python train.py --hidden_act="geglu" --norm="rmsnorm" --norm_place="peri" --norm_eps=1e-06 --rope_fraction=1.0 --qk_norm=false --bias="none" --parallel_block=false --init_std_qkv=0.0394 --learning_rate=0.00144
MLP neurons of a small language model. Each row is named by its layer, matrix (down: output weights) and neuron, and shows model dimensions 112-207. Each number is 128 + 24 x the weight over its row's rms, rounded and kept within 0 to 255. Numbers have three digits each. A neuron's up and down rows have the sign that makes its largest values positive.
Before each neuron's rows, "fires before" lists the tokens most often just after its 100 highest values on Wikipedia text that the model never trained on.

fires before: ", ", "201", "202", "198", "199", "195"
L4.down497:169147148102113096130110139116138127124142133154127153103101134072104125189130152165150118151115099108100141125143159094118132105125147094116138158116081116120118099155151080170125158128150098162151129127152099192140126124166126140103108141148166106163116114157135113146147102084134108153

fires before: "| ", ",", "(", ".", "March "
L3.down464:099097157166079109128113141116133121173123113146139105091156128155109091086174099104155121150145135110146137121118115104111107108131161147118084120108115122161152127183143111179142151162107130109163149128104147130154106153126148172092111128069108118122089123091147110147176150111138139134

fires before: "0 ", "0", "1", "2"
L10.down120:156159134158132111106100114140159125118100135140093121139124145086129123099081147116105115145136176124104155144129138153137166121120077099115105146137104157152148140116176123121162157139104127133098131152119145138149094085132126092124116150147181112109127091122139161106129127122161102146

fires before: "| ", "(", "|", "– "
L5.down184:085145123169138100118122188128159128158118150210120109142131153105096096098121129138088103155139080120125167136155164081133130121117126084149131162091153141121131125140103127133167148067108150116111151103109099115147118155152101155128147127120118102115137089108153137141171133101158169102

fires before: "s ", "s", ", ", "ing ", "ed ", ". "
L10.down88:081093152127138133106126145103156120109119102146165126152151119126115113157100128150142148175133118092099064150107131155107125145117168134106092091118143108111099096124143131125182119134145131112138118122131131168138144128122108149146171119163128123115123145105115124118117158127114190147

fires before: ",", "19", "9", "7", "6", " "
L10.down26:129102149076141132142149125109164088135121111121125120135139145111161135127099111139171144103116097144151127120134097150127150063136133113122135094109150157157116117069106127149137124086139138112124132176117132127139121125176142129105105141118111122121146146067127138155130158143092154113

fires before: "- ", "==", "===", "| ", "=== "
L5.down377:095151153132115121096122124138130128132176140136097133160113151111160123163163096145134118131113134117147147131149085116154106123117180144126099167104112120128067119158132112138120118150157125106174078091097101132099166122170167124109128111119127101128161147129125146154083120106123119152

fires before: "\n", "\n\n"
L10.down313:128094149129153193133154110139143157083123145151137140138089112113060165125117141107113104118111146133125127123167107127091110157160109138107101110102126133161108130141106134146157120101132170129138118150096097116088104157072171105126147140131153168129144173163119116130114136100123127136

fires before: "| ", "|", "6", "8", "0"
L3.down17:168089137140106142143111087111119106151134095132128149147138165148084114172110118125113098158167097124102127105125130109145113098087126143133154135120104152067102120140153125092115111096116121117156128120132098126119111104168135120113176118166136129101127162177156119144126112140136109115

fires before: "\n", "| ", "\n\n", "a "
L4.down478:124124153182124124161086090140106122184106165129139083124157127107114110154116149135118092074124139143097089119108102086096125121153120141108130129130160102136148124124087140096120135158129142119136104135123128184101145094132118113133136141067139112087131137102125109073122118116143104165

fires before: "| ", "==", "were ", "are ", "is "
L4.down467:086157141130142140166133127128142140134109136136157114154128102143095136134101134124199097119103162116119148098129132139167142130099097165110106139141119137163120099096115121096094138150100105163088110175137162096113118123113149125150134126095179110131132116132113136120129151141111163151

fires before: "| ", "(", "as ", "|", "and "
L5.down494:142134136099151114153131182154104129100111128130133159115130152155125090123148122159140123134148131122137131129133123184137153117126127142139119155111110132149135141135132164120102112161135091156119102120107093121114092136101147122095108112137109097144098150173152093095176125127112154098

fires before: "es", "es ", "ing ", "ed", "s", "s "
L10.down210:093085117140121130144115157149122099155167126101148160123151113156152127132103133127155131108128068135144119141126128165084163149096107114109122130128130150167158091096171119136137125121118096127114110095173142062144119088149130132142165146136111118139146121095126139070179094134140123168

fires before: "| ", ".", ",", "; ", ":"
L3.down575:141136191143147125113114098182102124130133122136101136121133155123117162152143089151183139152131125155106133117117137145093147139084142149107127143146151137086109108189162167122105141134134082124166103099131117125118120140175110136094096119130101088125147195155093064129083104136144123159

fires before: "- ", ". ", ".", "., "
L6.down478:157158147143117141108118135136158192167192133128071144167119154135095098141133122122114148109120122130163136157144088094118136157114143090163034127099122138105133128126143139138122135157131114077128137128143084152129137135094162122131093098063155122133182093157097139109146116138158138147

fires before: ".", "', ", "°"
L10.down562:124082141185120111104140075130106152128099143109137111140154147091098110141097125111113123163106127081173140133153145125124103099134125112153139114125108107106139123141130102120159064162118124114079150121131128121093158096150150128120174105149104135135129092140101121119127142100135128127

fires before: ", ", ". ", ".", ": "
L10.down348:156125122120133156148102123176123162129052141138135109122127164134079121137145143120165129125137116106122116137160121113114122132150140151151038121107126108110172131124100152105133165155153123149114157096137097088125124158149138150122092135112158120097106198156161185140105139118137162117

fires before: "| ", "|", ".", ","
L4.down87:192119104163088118092121106077121109129134114136146131138138139129114166156150131134114093152077141146118157141118109146101121117102128133119135131125104122130121068114152101104136127127095153122163125165114071118095164122149150140116130122121098116131115099151093093105116111139126128162

fires before: ".", "0 ", "2 ", "4", "% ", "1 "
L3.down38:138106093121118123113103115134076138159137161101099130146154154115120111137143093101120109122108115164090161138114167116140113112079126147137135120102130089105148107083159104087158125116110119084122144123103080107141127129145105135101150081114117128129135136152108090118138095123141087107

fires before: "| ", "|", "("
L2.down382:107161130123128157131112148121135158122131141135147116154121146146114146152083102108128162144088139137107114164120130108137145133162087128116111121152129135133137125145143119116100161112115120116149077121147089140120153122089130123133163114123119162144095117145173132133144128180139112120

fires before: "| ", "(", "′", "name ", "ast"
L10.down378:143114139162109168159138121122159153121091104168128138131132105131124154089118141129118146126122152087156118099108142122120152137148137093128121133117148099128125144138136156105129137107128140075132145140121132159113162170129124150134145113084132089124091072138100126149144138123120167131

fires before: "| ", "March ", "April ", "October ", "December ", "August "
L10.down71:144147113131123100124136164132097152060133169137126106099129127136136135077111098102115152162140144112151133094135093128138142095135120129128172127130096143182128096108112113113133173097131118115151116125122080178129180102122148105087145132110181081061148160121124132132139131158199150158

fires before: ". ", "|", "\n", "| "
L10.down249:118116111143152139138145163105166166110126081162102124109136120127099158163102144124111153119129148122154129137134137165153123103137094166129135182120060109121147106117095136121136112110152110103101063131141109098135158110110109137122131114121143163167128160157149131150104109105150128130

fires before: ", "
L3.down231:151092124158125114162139136142137104108103120130113121109136100131162128169106130150140126121152116098117094121161123117126077121125150098149146139112146135130117117161117135129122128120133104145132150128105137168127103127149186124141120132125108125124089140115151175101140063153169120108

fires before: ", ", ". ", ".", "\n", ") ", ")"
L4.down175:146108101118134123128082129114122112130097162093111128105154159131104138152152089117113129095121149145114132109099099106118136143164147142095103160141094171082196109138145088126106088107146109182118121180177098117138136119137118086157139153131117133151108179175124152122124119127145094095

fires before: ". ", "). ", "\n", ") "
L10.down114:132156110124147125114141143105107110136104158091101125131142152102145141113110100115137149127131152171142144109120159144136134161124094137124107111089137127171151108128158152153075117125142125133112093101131118113144140108137126130151135135079133111142089106113120148117126118144082130110

fires before: "| ", "|", "Actor "
L10.down139:148110132146152120148145078162145098140138094120133091092100098144077116151154136140170113137104140126117120080124137100182114173126095142115104118149111188108141092131109170137135157147164175104128115090138120127155177127160104193127120176128118135112105142126091168124131136093147141128

fires before: "\n", "\n\n"
L3.down516:160070123148131147149124104124116134141154168167105103130140119135109154113105146158120128125115152088065073179090095120144140097125119109092130169114118128142109122152148154136115149155122162160123125098134142129100131125164181090120111091128088165131104122133119136118155132172147131120

fires before: "| ", "|", "."
L4.down419:094121123133124111135116110115066110111101104118144103076138185110149100147119145089133118138116128120131136118129132141121143131133144123120139159112117162121054148156130155158117113154085117110115127189128116131136145151162093111107130115138115165086146123088122148096096160098113113170

fires before: "\n", "978", "\n\n", "the ", "| "
L2.down83:124068118165084140115184127157152089135122100135132157116194165125063129152171154132111112114115134105079130109110108123090143080110093142094109105118172134116130118130096124151142138130159135157156113171161118097096093107111112165114116119142132117116107151132124153126108157112102143137

fires before: "\n\n", "ar", "; ", "of "
L3.down220:076137135109143174122172104154129105173142124157092132135139098091141121130190148150112124149121136132128164113110119154134114174121091131114147142114115070142148098141101142132135127091129110186115116156137103094091133145094120122132159182107130127122144106150149112106088103120132104123

fires before: ", ", "of ", ". ", "."
L6.down2:096124141145168116110111123165140129131068107127139113133125182175132143156112125115109102104107138122131118150160133074090137159121098088109115085106119142146122156174165097105155135139092100132123111140137111117116095103124136123123109113139139079121155178176135111091119134158131122112

fires before: "| ", "8 ", "8"
L10.down234:104139125131057099074119152083151137108123115088100114136128096113175119130123170134133102120140135106146167129163111122135136143097096103115119132119167146121143106117106134097130163101111103108115143090133177119118085086050165118132121083114121146136109067143114120098108121161146134131

fires before: "| ", "|", "h"
L6.down221:172143103130122148118102163160083161127141174068146103082116141115138098130122092131165162137125091095116110105113130121103115129152169087131159194130155119158106144113124092122164155139142106085126120154109125110098150158137085142113134132142114175121123094096108110109157135151138137165

fires before: "\n", "\n\n", "m"
L10.down266:119104118161076156115126133138138106115148127154165118138150115095136130124142133170121122171150115128141134145108137122135093123109145097124117096186125158118148103106110111105147141073067099136098189099155084155134109150115120138138169127170114135144120090080089157103121123171140156135

fires before: "s ", "\n"
L5.down416:129128119126149155124126168099095136164138117135118172150102139119123166192119109155124102141087141144137154115116114145171141088082116129118121117132159165088124096140131125118148127133138109131118140066125123105099151123148132145141172100127130097141116130156157142106108122107110113097

fires before: "| ", "|", "(", "and "
L3.down566:096110101136161112126113154124075099113155139119168134133089150101146145118127119127098123121148126105065089137126135143090132112130131141127130135182112135111120130116190132148134153136136154108157120142094174113133155128112123133104107167102077109165105113159074132133106159149073124123

fires before: ")", ") ", "–", ", ", "\n"
L5.down2:145132151129109174102110129159129128087107142124151138177159101108110108160152154154121132119125117177107147121126102109073169136101088125084111097126095133100144122139132129095140149136161115145122135138130103164081130098144111104132164156107152128124136147135139079065144134123107133135

fires before: "of ", "to ", "in "
L5.down371:152158130128141090161133133137116179113097122100152166116142120142129165132109102102163112079081132093131146128134109112145153111150128144127123087123125164119160134146181091146101132149101135171104114145109138123122120155132148125130170142160139073145093121157116100110087104142103138133

fires before: "| ", "|", ". ", ", "
L4.down180:143151135112138117138097143141072107152100100085083136124094122137131095139164161140176151139137079183137145148142119121095135097083146118130114144128154155121162093105124151111100130110157082107077090117142155125149149118177134100121143142116151149085132142120165129127128133102119143134

fires before: "—; ", "?", "198", "202", "201", "season "
L10.down35:141118125113109132111142123102122102106180125099117129130061101091118117136151127135077124106109168129143124159150143166132112146125136147133190132139101137153134146111127109129140131150126132134153123156095118154145127134126116115065132125123154147102141122152114160135139108121122118131

fires before: ", ", ". ", "\n", "'", ".", "en"
L5.down460:137146125130169115140133126115123160144152131067125175116130146155086115097113113149151144115162118131159131103116141124115133119095117148115136097089118138124113152153104093112140133130093068171110176091108146129129133136114165157114149103110156119091092097101108109133077118095078104149

fires before: ". ", ", ", "==", ".", "\n", "s"
L5.down255:108152133131161129136116179130142121083109114128159123129128142159123154123145118204109102189108162110115145110143126099137138108105123111103086109090103122124103139163129145121151118136140129117128107095167075144129108167154105159131112108142145099138123155127125157116107135136129149103

fires before: "\n", "\n\n", "\n  "
L3.down520:167107108116075089148133155110113126128088130105104151152139189151123141127126103082096129114135113146141160120132181134133109076140132104121076147142084140127119111122097161119140107136133131128093082144089132154134156129109139114126142133163092115126134122141107174126146154151130108119

fires before: " ", "200", "201", "202", "191", "195"
L10.down366:120143148128106130117126138117103152102154109135149112095136123141144185177163118133160133148148145153140120141147123129161161138096192137109199145128114145153146134121128147145118172129137116132150129128146133122162146146117120121095115098086126132136136134155103083114090133120116151134

fires before: "| ", "|", "("
L5.down458:144151158125143154121115150147108108110123130182196103170147140116120152118108121129167133105144104113100113101161132144128139148162152119152075140113141165104134105129115148112119116071138139141130109131105151077133154091111118140109141180153106136171154111150125114100165145148075167128

fires before: "0 ", " ", "000 ", ",", "Bo"
L10.down365:138177149103154155085111153108166098117183150117132133109141138114110140131111142118135116162118146137074118135115085160119130117159097127123089118157138158103111094100104122146130169121139154158127160108110141077141138137134150104162127100141136132120170129113107142150139126151151108108

fires before: ", ", ". ", "|", "and ", "."
L5.down50:175104153097116133086165144147122120115109110097133134083114117109154132200135175154109131136094090184121142158116165112137124113094137138149074145130132149086099125151130161166113133142124088148173091114113125122149122144159115074183133136156131152094096138147160100134108187101148135133

fires before: "th ", "0", "s", "s ", "til"
L10.down1:148122124160137160115128145130138142158170133125115165112141119129161108149120171139146152106083146144150160075100126148122149144129111087126093166153153062178096109182136149096126106148115113154106115135092144113100135118121098117114112083114131142155157134081120110109128135126160130090

fires before: "–", ": ", "\n", "– ", "| "
L10.down460:112101131101115120141108121093142148119161144122130113148141125177120131109131117131170138098142151134135114133141109110158123112103144156131161173158091133091133090140162189145143103105126155142180139082171085110144152145144124133123124125115106129111168085124127129145098122170109127099

fires before: "that ", "as ", "the ", "to "
L10.down492:145077120135127114135127127134090138131143121106100141146099134098147154128121170149136087107110113109072095120111106124135096149125086145126111183149140146087128149098118108107120146121141088148120122162114091159150131146152140122156114160112127117147124122148111087145116132166168141106

fires before: "\n", "193", "Italian ", "\n\n"
L3.down553:133145142101107106094144129144126108099158122124099108141125115140136154131126176067148134159137131125108109158112120084121120140117091164109091116114099105130077138126147123130145134170143121139173113129133113114147076167153168153127154097123077050066131133123120147144133120119096149106

fires before: "| ", "|", "\\"
L2.down162:137125140146113149120115186152157177112106119111123114117118111120119117136145137171110142114126108114083140089132120142158114134106103123165159132117160064149129108125116114158110086142132106147140131130149101138110136161143112130136114150128169138108128140138144136150166122155187118134

fires before: "| ", "|", "of "
L2.down158:118102149093127157140083098137149097125134074108170106096118078151122118131150135065120150129141138109156147095121106114094127165090128097110106165122101142162130089125134158113181109138124140107151095114153133154095074126134157130157141154106153164176134118129088109149144074122111151132

fires before: "- "
L4.down563:146125129124108142120142111157122143117126128149147081150149142114134140128158154076149126119098135146112140136194127149121122138134074149116151130113148177112138122100133135138101098088157141136141138151175124112162117146125136120128129147128063113132112145117105075102155058089140120126

fires before: "- ", " ", "– ", "′", "— "
L3.down490:093126139116115164142105090128127129143157136167125106101138143131119096089153119169198111100141098099104099120133119134130100109157104122145125094112140136151092104109128095128116114099121172104120142145170091128143150117086121103092122111118132153126154131111176127112109095110147101108

fires before: "| ", "|", "of "
L3.down545:136102131150133125128137131095166120124106124129140146141136170128141122144175145152128127107123118127159140165136110131137147148156109118114151097127146137107142178133098114094160123134100121129130135130148118123151151096070111151126132073114171118145130141162114148122078125086122103110

fires before: ".", "″", "8 ", "\" ", "5 ", "; "
L10.down16:150130133126124150155117111115128150115103113149095138111100126113124106119122137155136144131147114120087123166138146166091082110119161122101060081175169125138106156118182135107151152114139155108100136146113115112139137147113095097118140114187121141133142125126132127141146171104110154102

fires before: "202", "201", "200", "199", "198"
L5.down318:117079111134130081141155117101161145110168107121117137105100132119106137128135097135128158143152143093077128121153156150146122094159104163138113185149104123152163135098101115154130101098121138103109121121148127156135082116094115097130089111133119092133084064071175083108134151149080102130

fires before: "202", "201", "199", "200", "191"
L6.down355:157167138100114155126157099142117159140119101143140135149115144123152101156079132148135092135115122132142126180113140135097117121142172170159118164105115129139132143151165142155118128174124110156134131136176119157154111146133138075164119140116176083110142124140099115105148132113109151116

fires before: "the ", "to ", "by ", "in ", "into "
L3.down439:102112085154135158139152107133106133142143144142107170147186143079116134174146148132161060118126110115121180129108141114135151121181144141154086142141103152123159155114147134137110104084148119132149139158130117110133172105120143144156160102138131126153116105159105156155086122163132108140

fires before: "- "
L3.down390:100146124110128108125111137161150117150141135102126101096180128106118144157145125123164082134085133126107139153156181140095152123107094142112123107117104138132099111109160137085133094178096157094076135125130123099174115130116158120133075125128109131114123068083108080151142092136166144134

fires before: ", ", "\n", ": ", ". "
L5.down358:116142122126081118152118143152124158093108161131110117163116172152128149154125130142091115154133162125154135149145144133163125138123145112118088109102093135091139157116173159128129167180118108155125134145123125130106120169112103110083088137110124091105121161151141148146138103113144171136

fires before: "0", "1", "2", "3", "4"
L2.down554:102155103104113132132148111149118154152151131127137145128121164133176144135114134144110160118123186153089095120107135188120132113124123155112040160174093077127148155134142146135165143133148115121110133139107143157141149151097120161137142161105115090106147069136086145121114103134154154156

fires before: "| ", ", ", "–", "to ", "193"
L5.down368:128152118127155128116118161151113140151134133122111104101188127167121102125100163143167119087108099118105145132149162103087131151120144134131116111095108085110148085128157178128106077135144160184113152156100156132111111080144143145137124145101125095146115165141179141147127125088128111160

fires before: "–", ", ", ")", "-"
L6.down378:085097102143112164137115117087128143128141112141104124142109151117136137136113128155147139097085171118151111137089148123104110116119176148108104075113121169130161120156147119146144134109113105151113113125137126162135120099134099110146120142089165130127181108147117132057135138136152138116

fires before: "| ", "–", ": ", ") ", "\n", "-"
L4.down224:108141123130155148104132171133099131163104128098107125147122107105165107074139120103184157142089132154143116105114146132153122139105118131133147148127142123118149084095120158122150119145120116128088152099185168111149106150131131154126098151118114108156151110120093114105108109097187148113

fires before: ".", "% "
L10.down319:120134112135130143131127114130129111143095123147161129117132159075132129091133140155152159165153117116129157143156127170104119155133168147083111137151157113136106163095127132134114148089098161145091136114132130084128137132162126144113078132133118111149118105121120105154154151129147127156

fires before: "|", ".", "-", ":"
L10.down299:114096161150079138146134092125107149161136086159110119141102163127143132081140158100125114134118120110117145136123105141140112165151164142141082144136098127107122138165154139159079139100159118100161158143113132170146157126083098126159146151136141096128144151122095118164158133115121157153

fires before: "\n\n", "\n", "born "
L6.down208:128102146123118101140135155134139125140100083128124097114128128131077155135123153152119105154122097165108178130146131119113173174127118137121175125104150088094118105168124078140135117121137122143093116115156138115104128169154088118146119119152128132157110202165128170114153093132127109136

fires before: "202", "201", "199", "198", "200"
L5.down546:153078119125073108124157102141156105148149151131126155085124093086184076126152130150110145136123077083115131128137126116131132168136139150122142133087153122143118130119106157160154108119145108117139109110114113159168146116156105111104069140167128151114121079120117158119150144121093136134

fires before: ", ", "\n", ": ", "–", ") "
L10.down209:114114155123100130134120127140144147121127155139142117092165128143104141138125143147142129120161107179146122155162136168145142122111100129104096129150114135068150087150090150152132150145157117113165096107117109090108088101127068130125127111116148153118134115148166099085078165153141186114

fires before: "| ", "7", "8", "7 ", "8 ", "6"
L10.down74:156132132164127102130103153105081182135128119173140095134122127154137095126135152133109092111138150133086175110117127116113170151132136129138147126163125140170112128085157133130144144159114151122120144094144172064144078142144135104120138121174160107134155133148121126115143133130115134168

fires before: "% ", "%", "|", ".", "| ", "("
L10.down166:135109122161132114121110142117099096161143141156137144117102130099137162132116098100134122125155126137133131133123132125071137139148113155149104118152119142103146119147116109144178101102097127082152092143173160155127091112102105097139096120120117106070146112155123095144117117129105161144

fires before: ": ", "–", "\n", ", "
L10.down406:118114118077099146094130177100132137119101136159118151112048104099100102090115095128116131158112077132141103129103114117114130127113137147152039115142112135114134149130101147114154119112159117140127159137104116131105115136107115095102148133112079143152112122096119119153133109119143132150

fires before: "| ", "s", "|"
L3.down264:144145095122089161133077089091130154103126106123157129128132135142180125117132117156135127130153109127122127149114138165099171140074153127114089102162116113163104142154160172079098167123146084126100098101115107143142118118131122113147074131130125145149108135127132153140155167135098129143

fires before: "| ", "; ", "|", "ic"
L4.down94:157132126189124089142119119181178127161160169151126128136123146126153119111066119132124119126121124162160141111110113122157120112156154115122141137168148109127138107181112125136113116093147142091093129116103146114102113098103128156136116181142134149125103098100147144191148126140114183093

fires before: "\n", "\n\n"
L2.down201:160112161132132100103148150120144123100112161144137119110151141100129142113158132120134135132100110118121046121129130164164080133119136116107144175162159133122103132124123152113144070103131149170165131106091138144174123120152132141133125162142176125114121149157128137095116144176148096149

fires before: "|", "| "
L4.down102:125106088136104140111106097083141102089141102126155121142128134101090119119159127113134082131120054130106124096128120135088160123118129134128109156154096133099103129148139142099096118121164106114122104127134132095124132121168141130138173152136162139170130120167130115132122135138141082235

fires before: ", ", ". ", ".", "), "
L4.down197:068113150085105143116114139138146121089116162129166142136126120152120097097123134131168138149133140144106121137145128170088145164148117128156121103125130069140125134143065130086138122121125122124136145160095138153141103112103109105109115136104149145095091149120114140144117107133115133077

fires before: "| ", "|", "fiel"
L3.down512:097142125139138136115110108144132128167098143114119101133135132128146123093123116162139127097121121140135097150143163141097133179158125119148105124163156097055134094138147101125132150125118130127162171119112105148136161138088133177150114150141125146161175133159101144137115134121094141091

fires before: "| ", "|"
L4.down255:134153130175134142115103068186141123097120134127108103159167141074134149144147109117126128091077106146116106101119108121101142128120166131083143178132134133128116132139146164100106131097116130118058124104124150105101115131153141111073168175141097139151141153112128121134124134119134148167

fires before: "| ", ".", "the "
L3.down80:099136096143068133125087116114153126149160100120116135122151134164128147119143105118102167110131137140164107146185119133135141134114153127147162124140180119126107148112120157098177117113104146111125142105091095176086166166145137085103131107089139147105135125130131154090136159081114108116

fires before: "- "
L3.down324:112131186139095125168120110138130112111192140112150128109139150126132112149150154118104177135178120150115111186122158109152080132174156136114119173113133165114114056127160152100132111137133125123130157101130109124097091127124142130135152132127129085098176143146067096138137120155145139081

fires before: ",", ".", "en ", "–", ")", "t "
L10.down128:127148100111102109099151124140151095131091098156115163118137108080078105127141112147115141132102111160153104154120123168128163085112174111149094077141116189101109167117140093129164107109129127110147165155109121111124124101068135104119127106086100099121111099109103143093139139165086136122

fires before: "in ", "on ", "to ", "by ", "with ", "("
L10.down519:138130124074109162137161100118154142147178173135136115135172148148132128092153099144114120084093109104146130099108172157109095138106094108118059153157167087112131174122155144107138124151133139113153111112126146124130127128125087111138133138173097132148104123102134160118109144172104134102

fires before: "201", "202", "199", "200", "195", ", "
L5.down411:111102140140125136091144136131134129126128096107110131140140098133143115134091152135146129068120116142155139193151172129132146125162084137146078115130132117107117076158152132147114142126125120162122135096124145167134097137135135083111111115122174090112141130154106089113101153089128084141

fires before: "| ", "\"", "vocals"
L5.down434:156134098123171126094106100138110126106125098111093122139075100145142150135075124088135135131117131180121132124135119147092125160108165105127128131134099142153152116128131109108167134148084108141131110134129138143127113123156099190136147112128133150145092115117115120111120114094126097058

fires before: "\n", "\n\n", "N ", "–"
L10.down314:109120123138140138145081127122159148154109107134134089110097126142098093090170084150153105155157123125120102080127162101107095124126156123094104120126152137127134165120054144162088107103118104124124157128136126107115105140127087086126102121146117132129102077100127127144135182124088131172

fires before: "| ", "|", "—; "
L6.down178:162114107111127124125131141101123137085167129162134120121196113147074120119106178187131164158117152112158131091149132120148156118124137126154119124117120139108066117153141141104124138143151098104143103118124121104145145140144144144094169101141148078103161168068132165120120127118123140145

fires before: ", ", ". ", ") ", "\n"
L4.down146:113141176145119127143153119158159156128115143146129089110124110122112123125135132126149109127127161125148110168104054133126141164077146125141114112096114137129127126137120175112107105132128136112147134113113118111173137127177163145116168153136135113102141127171085125138141112109191101110

fires before: "| ", "|"
L10.down540:110118105100119102163132141096084138143130104126097123162116111072149183146123125127088138089132136133083129117138128102159116132131154150153116132107116173140156149125141172122112145120118143111129121126150118138142136133174086111124121149177123128159148134129122088146139134151162095161

fires before: "| ", "\"", "The "
L5.down254:121084160113087197124108102114156143143148165166109113140168150145108101147159132141129166127122100111131145149118113091164150108116129117152157100115090109111123131128156148093135120110132154117123136132127128105143128161115140094115136148122141150105143164083127129108109155151096142140

fires before: "| ", "N", "0", "en "
L3.down23:163168124074130128105131101169117132087178140091110154152091108117161089176130132158086151160120134146112137130117119128149131118096156093126144168127140086125147128113113109099116164153131105127143143137137135171103115120159116141115139136145112109124138129162149080156120098128116144139

fires before: "\n", "\n\n", "s "
L5.down502:154103089161155124125153127124136103116170141096080161110103125111100150128158114079111068101138143125132138142132141106102105100131105169119148065103133168102129127138112126162144136137124152093101120141123112126112111160175148106115106122136127117139089129142155163169121137068130121112

fires before: "- ", "= ", "a "
L5.down123:148133111139132111142140133136138127092143095122133101106098121162151171153123132108140140145112136139155164137128127110132130128135144141102130099146143180139126102116158126086166106098103122143129152083146097143097102117137156115070095138134088124130125135092109130075111164152138130084

fires before: "| ", "|", "(", "= "
L3.down230:103158110132129113124113115174138151139122117152112172140118160117165183102154142140145158151129131123131147127130143130133156100111084117093103140100058075105143090160115132080186078139106146169054098106148170083126111111139108103130101131093107090146079183118117122159153116136125111103